{
  "rope_fraction": 1.0,
  "init_std_up": 0.028,
  "beta2": 0.95,
  "grad_clip": 1.0,
  "batch_tokens": 65536
}
MLP neurons of a small language model. Each row is named by its layer, matrix (gate and up: input weights; down: output weights) and neuron, and shows model dimensions 192-319. Each number is 128 + 24 x the weight over its row's rms, rounded and kept within 0 to 255. Numbers have three digits each. A neuron's up and down rows have the sign that makes its largest values positive.
After each neuron's rows, "fires after" lists the tokens most often just before its 100 highest values on Wikipedia text that the model never trained on.

L6.gate445:135139102136133083144147122161148167079117120140194098127109139133168116132168135145123152113143132113134111136130112123118150118123148127112121163165104121117161147101117170158112106168145101162066108113116132167157107146084116099160140170138124126086126156150130116116144129092153132141138125138132110145132138107103197107137153133091123128105124133148153142130130103113119128104140
L6.up445:117123104115111085128145124157124133116064094123185131133080116142128135149158153158139120157181119130134106123121130157121165080127149149138154126129121136094147114114137139140131109118140121165101155106131121139157132118103104134150130171133117106102152092145089162145131131114175122159132119181142097153135146105097150120140119144137146109144117157133157095169099161135137160076098
L6.down445:123124133127129127141168150124136115126091132136127127125107171175110138143118139130122080183134120068123101132109131150122130079117142112172123113109157165055130115138113100161141138111164135113125144126100072114148133131156151181118139122142103150123109109123095156145121117142158146106154120149135127144153152086139140121156119141136138105140101134088113111154105149127151153135082
fires after: ", ", "(", "["

L5.gate622:128176116153086127070153102093158143143108113124111124138134138084162133133126120156171135082124144083112129112106171140121151110112110132113109167152132149135120090133114146138096147132114136100162148129120130064104134116115122112099122094085139169154108131159140041085134112136136109141160127089128148142162090107098132111162099137153121148116133113112123108138125144100129095154144
L5.up622:120137141107121142134122121135179078162094090136149141137143107115167145132154142119100146158145093084094094109114147130131154131132108124138130132136135137093102105131120121127108125150086114172115171156157111103118167137097118133116154148172144125157097121109168128100134135147160098136109171125139104141121112100114136077146126102124115101115188076099114123089129100137115158139105
L5.down622:113112119093176161138123087149085152167128118168106135071120136155134146128136126099090165162160118113141158107141113101111114114129116154136110136119120099096144125088127108101147136113151117145122077126129106167124128142148163144148131139168134110132137149086124164124109133133124105152112111152113103122140142134130118110085153099131147121145110111165142123128139128147128132118065
fires after: "200", "198", "199", "197", "201"

L9.gate1005:070139104144160115111113085099144120116148135127136117150109174098091140174152138117110126107159100110133171136181099137123123128127118127113123130121117158151146119152157119127132111174112101126123112132113130136149134126148115094132150107119167167136138146133138111152092147113148134160131134130151094147121159127160092135097097083131117172131095168128099077135105079108113097112126
L9.up1005:076147159138126078121139153098156092149105132116137148135100171120116154151116160121136148088098086147097129136118092138093123114141127132094140130118153124127131100133123129108115106111105121125135183140094150132144093106108106112122142157112151129140141162138156142171091126139139131166101120128107141135111149151136110110108117097089147166168055100128124071139119131115119147095105
L9.down1005:137107124091120128119136136088119105113136131130106107128105075127075107105111169119157126105096140123136147130132139109150147115132178130145106145169105106115166122132133120148141148106163111130096135162149153113134146125083167153064138124114154107104141139117122134106081113121131129107126159092162167103100106119102140076098093117101139130151130136089147088123140153135090103152136
fires after: "| ", "ex", "wh", "un"

L7.gate771:121126092159132147116134102100098107152141133149117089112097130171135104149106135109084131129088117079109098172122088127138121102117122144177122136145161115141132141147132163133152109167128126144130151131103162152118189092123121105152136115087171107109142157099129172115153124124153113138113105157149126079125143130118111159150145090130105116084168130127165168065109124162119133134131
L7.up771:083123150102125144163107131130141106142150145100152091119128123154127157132115125140131149098090069173123141126143084157149117114091107174129102104122096138121137138142134152152107109141111120147122107156136129140139122112119107104151142170143171105136114140102138119094117126121133152104092105127120171095124116103102142156199133125136154119150125134115156139162149134141107079153148
L7.down771:103116122143137134139133079108120098132102113148131133128151102135093107125080090112137094164136179091151111180124173161088100170097164108123118144118132131144130149146070167145146106129132131124138114130110160108146145121143115133100109147084128109138127130136138148079131130096140117156149108135114086120169134095127106154148129154110134144095146145122123123145132155099089121099110
fires after: ", ", "the ", "(", "The ", "oz"

L5.gate290:173162135052122143148141120091127120112169091127130114130111164163083178153104140078152113139095103156123110122103111139159167166120150138094124117128124128096189100143159134128117157118122133163146154098128135139109120136155134164133145151132109129155138143182155134167122153128110153148135105128128133103108106137147094141124130090134177139150138143149174094134140123122159135132150
L5.up290:113115112129112124137150123146148140164110107137106155122120134136105132148133104075122126110136156085153177114130149133105143118131116131123153111100114127139135136133109130108151154155166075130175104136125136120148160150146134140119134146179117112112129146100135146107133111147130149119128105116131130149130163137120160123117144118135145160094093150119099140195099155150155126165146
L5.down290:176154147136123149126113127116119128175117117143173129077157152123162154116092095114090115116136110102129161128113107122144179107119105111137131134125065145134139111153152100125158168143128143145139150141115132112140177124142108122123160137160118128155143164135102154106128146140119130135091090145131123136132133118138165127149147124107099136138100136161133146149129099104138102153130
fires after: "\n", "Albums ", "|", "code"

L9.gate621:146132146133161153136137123133129140078127144128156086127106122104128116152088162145107118144099147092109178138130111153128105132117142120127172128157126154138129118163106135116123097129123139074094104138115114092134107125146125155143100066151094142102108129117122128146138120099132116111153124122123096133130100169120157187100128162155081172103096117148128172154101137114124100172151
L9.up621:114128107121127086114122090163139122153119172095115127107145095153106144134121108150119123170103116100125139135112155119157159163127112181076075166146131122147135143174139141092158143125161129110108112171128109135116121129139120103202121119107083135110162163111133147108103133103156099115114139111129102128117126127147103152148169147127175147070097155096126163108129120088103134126137
L9.down621:103093099133131159139104139147122129146156169089144135093146135122123070159132158121129136131129101149139134107103126113179162138117138136158119114095108142134116093143160061135112131115123153124091160125180104119126105108159138132149117150139131147125143151144136128157128116155127117178125086152121107102163120087140124130174125092116149116116164130139141151116119158157125129118109
fires after: "'", "L", ". "

L7.gate584:102101138133115171157158065139126148127114107142078126148131127150136120132136136129120174141141107076114120105136108118140138107140110084106126159175068133144090123132142138125108129155137164145169128136118096119098157118076147133138154095144152059114141095104134123098158124122139161181142090148148101083157093125129098133121128101143129118145164147169142202138166121109095109129100
L7.up584:097137131129097100157158126088139149106140131139142170125120137129099111094121132132132110147115116113133144136163086188183092149155147105134124154138113141115177147133100119130163173149135112125138080105113137098168128120095142119104093120109154135110125135163125104110106120109117137120080131155142115129119148128136128157162074144135096122163139105136079168098127176119168113119162
L7.down584:073099104134086135164149126132122104104160135155159140098120131134106095116103119120128143139159151144087137111103149140122137126158137110122142081125127107138102120133151138124144138081191096117116115087124105124178156152098145110117111184115189159108128110132078122098106143169112091144131137138159146170131126150135168106164144132132170116152119141107148144091072185129139133179145
fires after: "'", "4 ", ", ", " ", "(", "3 "

L6.gate544:168114114112090065122162093095084152105109110137156128118160130158128156129120126112124134110147147099132138103155087123161107104106102157137156157150162126133088133124153138151117099139147132110125155143150084150170122138139158113088074113146151158167131115110120119151129151150081117133124153131114187122108139150102094137116128119131096164075097128177117149113105165132116130122077
L6.up544:114163129159116137105123122125118160149162148145159152117147127194117136113153148114125127117170134121120150136132107130144113152098143142171173140100148140130085112149125071161113118081111094124101153121109123181183145116151124085106104134125089152136122152149140164124158123142117132183114151166208148142144140190088113130124117101141135133116140124141086126139140138148114135132124
L6.down544:184112137127155140107110131132109150115136169121156198092132166139093131097125139145129124076121131150122086120126100126137132123120172122133136136122154154116127114118110131160120092102154146095148132115136099127152118131133148128103122148146144150115144135172146123128137100146135077142147142157151120125151132108082070142108130174151143138133089130118106145100125153127114110098129
fires after: "the ", "The "

L8.gate1021:114130141152158154118114118123138095152103082130139143097116087108139128106144143138083169133112077091094097121126127107132125122101110100139133148150152145122151104151104113141167095129137106131081147108125118147129130151155174073124133095163125169109081135125142080124118144162095163111158104160125124141111139152141138109095088125118126137118138136105140129094116106120116148132123
L8.up1021:112138142117153118078151102169171181153161173110141146138103110157113130135126091138141134163165109094148115115089110109132138104158102123121144155125118152151112104112114134102112078097121114120127187140066172106074158145141103130078135120115098146134169090113145140128109124140130126145181120134120118146143112139136126132091141165129103092119105166133113128114121129126157113150109
L8.down1021:097127119148089138109113143113170136091157116120103161125157120149088151074066084118127119085133133146136139073110094102133151162130131104163138137133143140144101137101129126151185103115120123143147130122119106136142138128145134140127124170078164111122134160147147108079113113127108087126147165124164123134140133180105154112112126138145120127119137138098152151097134132139118092133125
fires after: "the ", "The "

L7.gate467:114135169134117170102178136148103111106098113145123140103110168144075104130130145086103111177127114115154109137159152080118115131138094143123130136093122135073124142141180140123122096155123148132119135150144116179116147118127082130151142183163178117135172106146135152164155100152101116136173140110163123137073144110157113163134133102141083124130156153102151083137151106135134104125103
L7.up467:145174101162160139124102119127159137111123141156133086118121132150109108085066159073129135111141175151192119108147141092141121143131097123128122155143154090106129138165121116140151135143158138091130142125166138092171133152114110175116139123175137134121102091104130119107189120159104151182117145127134097078186120136120131099140141087124153135128167136127151149104107092094103109128109
L7.down467:126125171091126094104139191129123094140156117096120143124162113123144182125115180123100160103113098143163136136129119096106138132124124158101133123155156114122097105104137124160111114105100122108111119162181123175122137120132122104084131158148150089122151140132189117179157143104119155119129124104108125131109134126121142114095105128138117148111098131160084114144142159118111128134143
fires after: "and ", ", ", "but ", "d", "D", "w"

L9.gate460:140115075165134113136151118122153154126106144095101122129088156111113100153106119146142105162066136108142110102131094138134096132141144157135149090131120147168155103139154153145155109107118127176146135095134136125122164092120117157070120143129104143128111121089161153070090116130101194133092080119091183136101134118105130110130135089091139136122117132185110179140108150153117149104107
L9.up460:079117156152130089136070095116107126132139139130121134139131115122113119135119145163123152135087115114149083146111151071182141122096139080128090133117143138152114149106116155093111079084150103139135100092091145126105107111080113090103158130115120157147122104114176175125121141157131140074134201149088095126185130137136125138109150131115147147101128165168104152167123121064117143085128
L9.down460:135117134085146142128113152111138137160114129108146123106127141116100164156103115170092101146112091111092115125100121146137104129141111151135136127084103137111134084171152121153116123158111113146108166137163123121108167097132125131179134141111141101164066122094150135152099135132123151120105097133117152123144134127104149114153120118114095134165129166108117169136132110195090128099120
fires after: "\n", "- ", "the ", "| "

L10.gate667:122146117115118134156148127200121138155122166136148143155131081120119106143126144126136182109121121108172120112106156073174137151122144097150120123109154149116135101104115117112131148101138110104136104138127111060127119139136125122161101160111131121123093119127100141121136116144097165139125137130163096194139130103121148062110141156117110139102139123158118153117109116148159147106145
L10.up667:140141175133131151139118140134136122111178140130157133158090131102086108104102151136133072120122143108115132126084117067131147108103101132121119138147089131141145196129131116119131122170127125064134153146102115118117112078121126150137133134052160127150115142118105155140125094137183147127110177106115116144156150123148115090124136112115110120117148153114142146087082142143166124100131
L10.down667:163129157137145180131131144142124108134080148089158149121119104152106116121147115132138101129100104137159110167124102134102119113126102122115124151166130114103123132110089111123164122133085163109132108156138127107113134174151140144123130131095146122095135150111106157140110118113160113127163126089154101180135110128124218151140140135126138102144119118153153099114127085106130150110108
fires after: "| ", "(", "′", ",", ":", "; "

L8.gate324:102095103111114101153155127129160110089147139145151137129122127106132095138115130130128153122154101102146093151118139130151171118138179109125170132098133117113156172087110149144139122135123110146062120094100135108171119164102097092133164141144087130124098165126136088128133128103116149127130083150118095112103196127070147114203096139081160174100140132148150138133120175134146159137169
L8.up324:094131156089105096171109119128110140082143135145134166094133129075116115119118134130117121117099147090145139182089124124154142148167123141131060132164113134120139153125099148161116097143161165153083131122108156128128115095168086164142090101123207109114143138155142120122124113160137125188088124154125140078163156146142131119123141132141083137123129112143118113106136093126131094129143
L8.down324:154148152163154124137153138129112129072096182136140134149176115127106117125121134168125154115147155131082153151100137150118085119102151139145106137144137127121130110132135175111169084152174097108136106143111103105151103085165100178125131082161155094138100108118145154113125158157114085107115139125096164166153128133118121148105172129102111137126133106133138108097140167121204122124149
fires after: "(", ", ", "born "

L7.gate592:131134152124157127132152114110157107116113145123123129149123137105119111110146113104126111093086134159148117117175096122135110139155081119084120128122167115111155191132180132127143104103144104123168082128148103151063149170134163165143130150082137127129129089123130123147144095170115133133115165099112111084158153120123132195153123093134105151176159156150136144157144112117171157113169
L7.up592:157165125120141093115142104132134143085137138148151091101181087082110139072126091120119136148092122093099087101093159161118163134095157161102130115143145144091098139129138128134125117102128110116126105116134094112131102196113128157133093107093101124135120177073077118055133160120102171120158141138132125116093126125104169134113115125134157117102142110175193160056140135113099166148085
L7.down592:133162094144142117117115141116130122136146158124104101086110136135117147092111111137109127144093125120101114139126129133137137134109119179148104127135159115122120094103096134132152129087146162130105078088087101173105121136161124138093150116103101141147126146115142123148167105098125141106113123134151153135153111108137098135169124126124133154139162150141157133094149129127126100162149
fires after: "| ", "l", "el", ",", "b"

L9.gate252:113138122117087124097162097145075150145131105174137122115096188124135121143136120101119143153141105140129150129091140138129151178114124151123151129131120156121133090167131115164140095196128136128135125103140156160081150129126124130144138134161134117131116139150109154146152143151113144197151115171157094112103128148146122186130154138103124118141138146087109113140123085090129119139154
L9.up252:092109120096132099131116156110145128125131160166095124157136123172129125162114153113130099120122129131123136072129064127095133122162151125135147093098112109164135119092147133080138105150170099114123113093115096084165153127092140116166160138143108166135119133113117129140141131094146173162146135143158086122095132112134176144122134108118133120116086146145110165139106171099124086126105
L9.down252:145134128088131122148130097141125153154167105128129109151144144123122113126165139060157136184136132087156130129099097149113131158122104131146155122110125123149157140118156109140141088179148146113158095107135164153127128098145112153110114115084103158152160126113122163126118113093138145136079122195108117140090058156121132111121156161118132128124148132126151159109132126133136138127143
fires after: "T", "P", "p", "t", "I", "S"

L7.gate730:084125157109136151168141137130131147107120147102172123132141135111113166131146159140131098130102128066109103126158091105161106072164178147085123139208148127117154121082141106141090108150155092156119094138123110115144133136104130141142156151142121142173133114154146114175156136123128140103132132104114108111127165133104161159147126137183124135120135151102140144159145124147119124115153
L7.up730:118116155137094156118132132115139181101146158140118058138107088127148150134127122146138113129098115125112076087133101106130132137119102122112085099122107115137081157126138105179149135134118125123123150138149115130158166084088136095118120122116171156148089121150152099184113142139117135143174124111120118101173113128105149137143115116123161160130150129154130128139153180126149111175134
L7.down730:104115148147144105131144142125116157128125157125121130162122121151121151152152112131141117123154148139130107118151115134113084142138125128133126133153144099160123112087142105144108089121164059138113126125129141131129113114131131131166110155116162126116100128134111125124123162121112124145099146129167125089146138152151178127116108124146118124120132169100170153143156150166052099115126
fires after: "==", "==="

L10.gate59:142114119122165158177132170138130148090162159148138123145072172181168112090108146112102111162143135129171123104133096143108142118111137086146185095098114109127124062125106152120176083121122134140095133160151092130153124183162135110106122156127106133170150175087132142137131141116129126131125114147104128135122129105098177099161126125096127132128132103116093112180095158151168201135084
L10.up59:117105149104092067139157133120141181147138092123081166125105107130132167157122139151123141117113125135122111150115146109160146142197105152113121163136108099151141113080143130091158100136083121153150125168125135151139143156117115138170155129129139148154125131196131154099122131116126082131154072152158094121135145117083133145127163120136148131152094172162157176137144134116122159095135
L10.down59:135100112165118148146127176124098101129119103115146154088161136169145120126129153113090130160143093126130093112131102126131100148110129135161182149083117094148084098147168118123170158119152094148135119121134110142159121110140135134127147124127139150101122110128118149213105114096138159119160138142132167101138125116129148133157151121108127116117122121128129137135108111123120125169130
fires after: "\n", ". ", ")", "\""

L8.gate85:133143128120156111156206114102142212109127150116142112091146128159160083117176128109090134151117129083125147085146151126109126104147132171158150120157108128129131145057095138136125084171161109166106085146149121129122085141131140128152127169147099122143134104131148130117115123099137093118089123128140106095099147138088154109119159123098125157130116122125101128140165142150115155142114
L8.up85:145118151119155109143169127094140131131130127080136116134172109143117122109149105119147074133118076115101110123148091146105082095173145126148134141152128114104131139111115121120104108123125161157085072130144134140174104119119136154117125153158120138126138112134119127078140108106144074121096099156138137106123143124113143095127143136146110145176143130115100144145159182147156160092108
L8.down85:155113112123103090153082110092139136126114094142142123168141102153117145101126096142122114157161111111080119144101100140121087121140109114148153161119144128124120150127116132148132121133175126132126087087092131142143116143118133153133130148126110101124119136130117121119104150194147099110137074163107164121125121106135117119139125117126104112159150127093136141143112143104156127110107
fires after: "| ", "3 ", "2 ", "Candidate ", "4 ", "1 "

L9.gate511:076121149166161165173108154103125117090131164171133118139104107127090107112089113093105101143152143148099095108113174145123113114097143120146141116144155159126169139119125139109134091143120096105102134111142098117125167133133090131126145096136082155145079138094101158143093099159136149154131107115109159127063167123118139094119144147132140172140159132088151150126103169173142134122138
L9.up511:125083137132093140136139144080112099079142166103124146108119119100156114104114129099151139160104150130138113140139148127121173080124145081108115101117121113107127163129168168093142117128130163160131167121100109099120177126122125094085169179145130137119111110096167138108131132134089093139115120129163104089147120176098163144154142157158097137122131098098126152143117112137143092137166
L9.down511:117133122133153157179167121122126103155111091125114108142155118117182106174109156169118145168114146149101154129145161116144113134144177151127137127141160142106138121097081132134110083140122109136125127134113138111138113144126084137114110092098143168127137129124106141092065146090119119127130159131114156108107140131114094086125156116104138100131131156165120112142169117134073115105116
fires after: "| ", "on ", "– ", "On ", "; ", "born "

L8.gate960:162145126082096126109147132124144171138148121093102102095175132124131145125106116050111125122114145131143142140169163131138165122099105102118124103142100139162121118172191154130099087132162142164134158114119136124103150186109125129166164122126140150153154128119136157156129075136107140157119100182145138107155128143121181184124190145126126168102142139143134105148075098117095159203111
L8.up960:138146095113115107141140124122131130102156161112088140111113133112113148136083122120071122101095140095136097103142120141114125095134132122169101156123101134131136098144105150091139174106141144212110180096157165093096160093097162113149108118147108165113099113136121113098134093093125113140104132149164131129097098124155113091083159105088092150120102150161114148093132164124139155134098
L8.down960:134122101170165119111125122144086150089131115120142113127108132124114139103191145172177141135138150108133089070107140085123137131125101142163137147146115166118155115128130112103122122139104136106135113139121122099135152107126166149133091110102149129081094100103106122125126121136135150143157214081072111154153136114144165124154120107095144131115145140117175151174128156157130131147147
fires after: " ", "\n", "| ", "there "

L10.gate113:129127084148158102118123121150153168127104133097153110093116181161153114105143131120100114153115114161108132104118141097125163123124130178115155134126134118072134147113116143144119127125126108119127125155093099127144157149149126151113128140135067120123144123156116113186102125101166146143072106158114130141108113129109123144135154115169088140117117126135100105150122099174115139093141
L10.up113:094174117190108127117109126120089112090095166119128161128109155168118115134139087104115132125145149075106137116150138101114128152093140128122129091170165131141148108133061125093157148103124130089153153102124132115082136099134134093111083115196129130127145138110105088116126129114160174170142122096132130123141122114165086120111121155113102106119099135096106113132098112110102165085123
L10.down113:113095183141174139115149113144149141152143090114134139128141164094141111107196115094105113131141147102125133125107111092125101140113106120138117126160154143105074119134123117118090134135137090161124133121149095111166150147164088128144092161156131125155104135145119127151123147125123125116140138089129143129119141156131107169142132103127150130165115138108127142132120106144132113180080
fires after: "| "

L8.gate1007:154094138087114151101141129119124120189130122162113115090143134116145129133092120094129125135133102119139099088176130147145128168164120132151105123126094107139112136095164129165130170145134121099125144148140134162151168147093157113147135135120137147133113122102136100194167145133120177114114098132123142107115098115133120150153140096139073143142141161118091085149135092164112194142138
L8.up1007:093190099142087125109088096121129147103079126167137161157127131118069157112125154088119091114199137121123115120143066067105150174112108168115127076117094177103122123141180185112132143132094123120124139125119166122128164139140100141149131145112117111126090121125126148141135127104133141162150161131139134144106103152119143131131089103106157132123149116099141112108105119147106133150087
L8.down1007:140110070147092183125143129101156112114139148132106091145139135101137132133151182111088133105147133165159124137102100122148110127152134148153129124134152134076126117132119145129106150108129113115149155128115166121085132136140136163142115107131107132106147127121143130077117113086118121106091149146134142116159136172178161107119070113115084174155102107135170176114150135127142119128121
fires after: ".", ". ", "2", "t", "1", "p"

L9.gate457:168117133120131120077125144133159176144159128120135132116169138136131162124083120108153131114116143146139087109129114131143149186138097159101142142105123148152147091155159130143165132105102142110116099107158134144099108127146186111104148123126149132096051148105135117150120107178145123140123078115126123135150107163096165108133116077118102173108175128133068135170153124135117166135065
L9.up457:093129079123151107135148165125086111132133126137147123110109142110131148157127203087157070118118120083123113121118113107141120160095119105126132169056128120130149113156134164123099138113135141150086129107136149116124129118152118110109127122094122118138101167097138141111147136168129138129154123142153116091146141122099132123090120121094158115098097086157159155145107141138091140177132
L9.down457:159076125108101098155125161153123146119144099137126114132158146127123150124177158148112103144095119095131146132117148105124135146118124104138130120091132127089074101104118130115121107108128088167142106120087094123114175132117136134164160093170115135148135146113114089127138133124140130129121134141139124183147144123131138093112140095174141122160147124149158133118144169132071145150135
fires after: "| ", "|"

L7.gate664:120109113149134118115167127135137141126160167144129119136151086137165076168145153105102149101133139080112148127174178099147151082152146163127133138173139127138170116135107075171116087144136101143091146144128088090141151153134114100118151155127099103117145130127165141180145151112142151133131138155118125178078138111111144134152142112169158158139136121120163136133167151139164151139128
L7.up664:148121117120152103074142162150152137152139155153140093115150137179155109146126142132141155140137113096144110122186158112094118106131157152165101110160092104115116141149116103141132109135109128146118169118140137118099144135150117093153146118145141104115147115101160135129120118123147131104123160160135137154100149118130131133162154111131129142146099113132201152154118132143136134134119
L7.down664:107162092120119139137116144116156091122124094138112098087142183100132132135062130120135164162120149163104116117125150113090098157108123115158106143143111088156128122149130155116136138154102142115153164135131154127153140129146097107137125140099110085125119160148165148088111138147130101149071137125125110129162128097103151118147125186126134093142075156134179113172138156122108117122147
fires after: "| ", "==", "2 ", "1 ", "== ", " "

L7.gate20:140113136070083154165138119138102121113127120123100114146136127117110136113150158105120133123132099099124104137109150132076156129108114112099092104122144090135132102162105096144114144122140175143115124099131123139079124111118118129117176154152128062172133132126138119110103118148113144172143090167115139116135123111196161134138113141090162148130126173140131138097167134124170137162120
L7.up20:132122129163148104137167134125133148130113133139112130098106129139117167152141122095119097067113099136177115121145107163133162074098115119113101103138151104124151151148104117133171131181142152140118144154124130088135118140130156123158116164170120088143083129139152143112133116154133153162130171084137135098148123101128148188166159101147127118152131165134128157105091126159159140182135
L7.down20:146108123119144112124180140124169145145133125135072181140118112131087152129149098119142145162190130128115086109128179124136107146123106103135152095150141094150146129114098072156149132114103156129126133146157122158100115097126142144109137118098137116111130148120107156119155154114160153153145138140168144129124082158164128150156141139089112120154150155120128111163156084123123141147100
fires after: ", ", "; ", "and ", "| ", "for "

L6.gate274:116115139145125119109126107130107172099122103147147119100155142096124110159120106155130118113132195155159081156135145093130145152123163103081099105153104118126136105141126181083090142142126114122135130123105166113160131110094109107148120102068134144152124110138159120096101144120154134137162115125094146134142091147106111175145149126129172137110138112122115131140132080088133144111134
L6.up274:140133089132110076136110130132091138094175127142156132126156086106114099125089124153126139099177159117168093090109139096102158103107154116127133096135124081137156151157136146133115128145118123153098101148124146126146169152084102133129148137130140095170146129120130143129113144157122132174158151083127135108102104123109144133150131107124151138129152140131127092094153086095116174115112
L6.down274:132135095097118174111144125159114119161132158112154100095151153136113110115139131140147138134147113138143111163128141121149124082136125127139123147138151104126156129130117153130125109133173109138122163118086151151183119117124112079115179122152134151114113126133157131110145136129137115103136164178143150114127087094106131134087170158133126152146132175107136108111106146149084106135139
fires after: "200", "198", "199", "197", "196", "201"

L5.gate208:131124120110137161118158054149117152115160120131108152090142143121151136073115110121116144141154104150111133123113171121137160150155128111116115133135102153133105132130145122145120090167127101107127112162184123144147117166078127129133173097139116142135102135066203075143152141137117137131164134128111105100155105110138142134108130137149158142118127144166127108117134153075139118165128
L5.up208:107138164106119129128084132142110135091108137200144126105071125123109139106144166122174102095134164074123099169125105145159141139145125134128109129111148097147151145129160127126141147106130123136076128091116155131144144138095114077131118131134135131116084125157113172122117142120113109132151163121094082165139131156135130118109135149122128107118141161118151088082121113106070094105130
L5.down208:109157108172115127121106136101115104133127143144127160098110140130131123125137157097175127136135149108148086152128130136107110126134133108125145111130134106150140147117174126154147112113128117133140143107151145126128126120153127091136093101103142137120074087109100121108177118143100093137142170146097140132172100119107095152110143121143135085117138139119129123111140145138099141104177
fires after: "\n", "."

L5.gate175:141132130101127152120163082131092135118118163147184132139133126123101127119107130129152141136117113126084163108156079109121143138142190113085123135096131128158161112099093113121134143138154127112117138137116126121133102140162143123120103143151097129139136139186133150121142126114110149115155159113134107138108181099100188122144130094119155144150136123144116097154132117120154135123115
L5.up175:135114142115139109110113152096114095119100080136140126109122116145074160123140129112134132142131114119101174134156112109125077110181200105116081127104120112141117128124113120110144158158139156132102143174119130127181086145172122108126137155152146132158129112180119169121108128142157114157155152124165146131128143095088129122132134108099174131147090103129096101178068119133121135113112
L5.down175:113122153142149136078109133084149100100097083102104154125116106133123136157127128120140116117181098150141169153145120094111142089127157181126107139121097124107080145171108105107138130107118093145086128101171095167167159111097115119155142161142141095164096130111156145165107140128143118146151107143147136118187146143095100080117098109118139122137134110103165112149115158119129125113105
fires after: "|", "| ", "\n"

L7.gate118:140135121108143067111114128164121116146148127169152133138150123125097132079164131109134161142099096110117138178166119166112132146129142114150125130136098115125121121112108104147143130125134127090098117131165130108104127122200125117097119113172130083096166167112140130115115111176105107169135105153132095104148107112108144128067150154137129172134121166140114183132135095141149115156099
L7.up118:103111126133120161101123119101152112128142183136120103111101164145117120136111125109126082140164102124144135124089113150131141168174146111113117120104109111106169192158155130128120136123191137132125102158161121102166131129145062151135152110116137148113121145080113086135143135091083112129125123166166123117148158147131141118115146118122138134143167089164137130102162143080146129152147
L7.down118:116133120135128106091164144081107104130127104147135137105171157130110135166108136167102119157113154114149131129106154126157121087126111143116111085084125100119113118105137116139125119128089199106136119134146088170118132137140127155139128166142141104106109116158132116146137111113149133123170126105148096140156078112113108135145098105133112058136135133129150116129129131143174135125143
fires after: ". ", "| ", "199", "Year ", " "

L9.gate1000:116113117181115140149095081123126147085152120130137105121143111146122122142125136167141147129102160134121104132136134089125116124168102098067156138122134110098171135105152143135126096129131114124094135125123152096183161144093133117141167073120097109123114171103137117131153114140149131138142144087129151127073153148119137090158139092101134115160101149136130121105129139160140168110119
L9.up1000:097107108118197135132112126104121132126111170132151138124099127137149184126116141111127105095138116113121089124089127114120142102134142140127122110107146144122136116131130136130167120149131085135117129158104127094105101143106109126130112107185078116121118162140090093103113116142119124120165160139124114142131096169135119119120128100132121106165094166131124122146155108119135098123143
L9.down1000:118132138154116096145122135128107084097103123146090104152132105140155092144101117130110158101133107144094105096145123135137112127140135132128137137116123151121160160131147130104091108132119105132124138116110113070143147125101099131168136148131182080117064128107105131165126169132145106135138131124119148131132127131134100103140112119119144052155155126116114095122098165136143130084141
fires after: "| ", "on ", "\n", "On ", "born ", "/ "

L7.gate764:126151126133133132109163115120132159153124120158125131126119187123125137103118128131134116139119156130134080142125128137101104129153080165129131172138114129124169130113141120097140137111142135137130117153136127130117142127123143154161083104143140130113120124162117148140145157084136078104095123127190123107058123149148109130142178117151132121113173109126101134112161149074144107105142
L7.up764:128142116147121104128152112126134157110115127160129106122132106150131154126118133159150137129147153166129087099118114115141118118162090118120095100094123127184126156121156120113122137115120132138127120126119156134107130131140094124162159136156125156122138099153130110175096159138136120119099142094170124122123137119137140090156112097127159145099121140139157140130136106141086153132132
L7.down764:118135109124168107148166074132114093140104125118144120109139144128124179102119127177051114110111153118075129171114097114089143145077157129103096132136096109123125131150096152146146109125132095123152119132138129128110124120126164173122143133157097113167136132071166143119157159133141124112101132155094111155111107147133130114163170163124143104186121124097114140125085128109127122113106
fires after: "P", "l", "m", "B", "L", "p"

L7.gate598:164162118158133090146137124143163081097125109122150144120098112110138110123122132119119151162158178111121129134060167126154140161155164133128142134119146112127140122124134133136159100091111129138115132146144076095136183129095145103101148108133069094141110146123093110125130149125134126157163111163145130154136144100108127112098168118165182138072179135124134127103106146121100141147147
L7.up598:119119123100112158107173131151073122154142133166149135077123143104124133101144133085164118149141140075103142144146143100148135149140100088116100107157097119133141083114117133112133152125132119076129112122092155118150157126107111070115155126134130126184105100137160120140138142127142131151175165103114135109161120116131118173120129165096149100129165141126136111139120118107105148153146
L7.down598:129151144113131141148134184130139144126177127144137119129108082148095136127133149120108121117124123080103128157109146095113145113131121131087141087116125144122088116059115147123117095102147121103137131158127146119137165180151129084099122122152130100123087105162103136147143135117164117203143153113128128164129107089096125133101132158088122108119124156132124119133111127101120113146143
fires after: ")", ". ", "|", ";"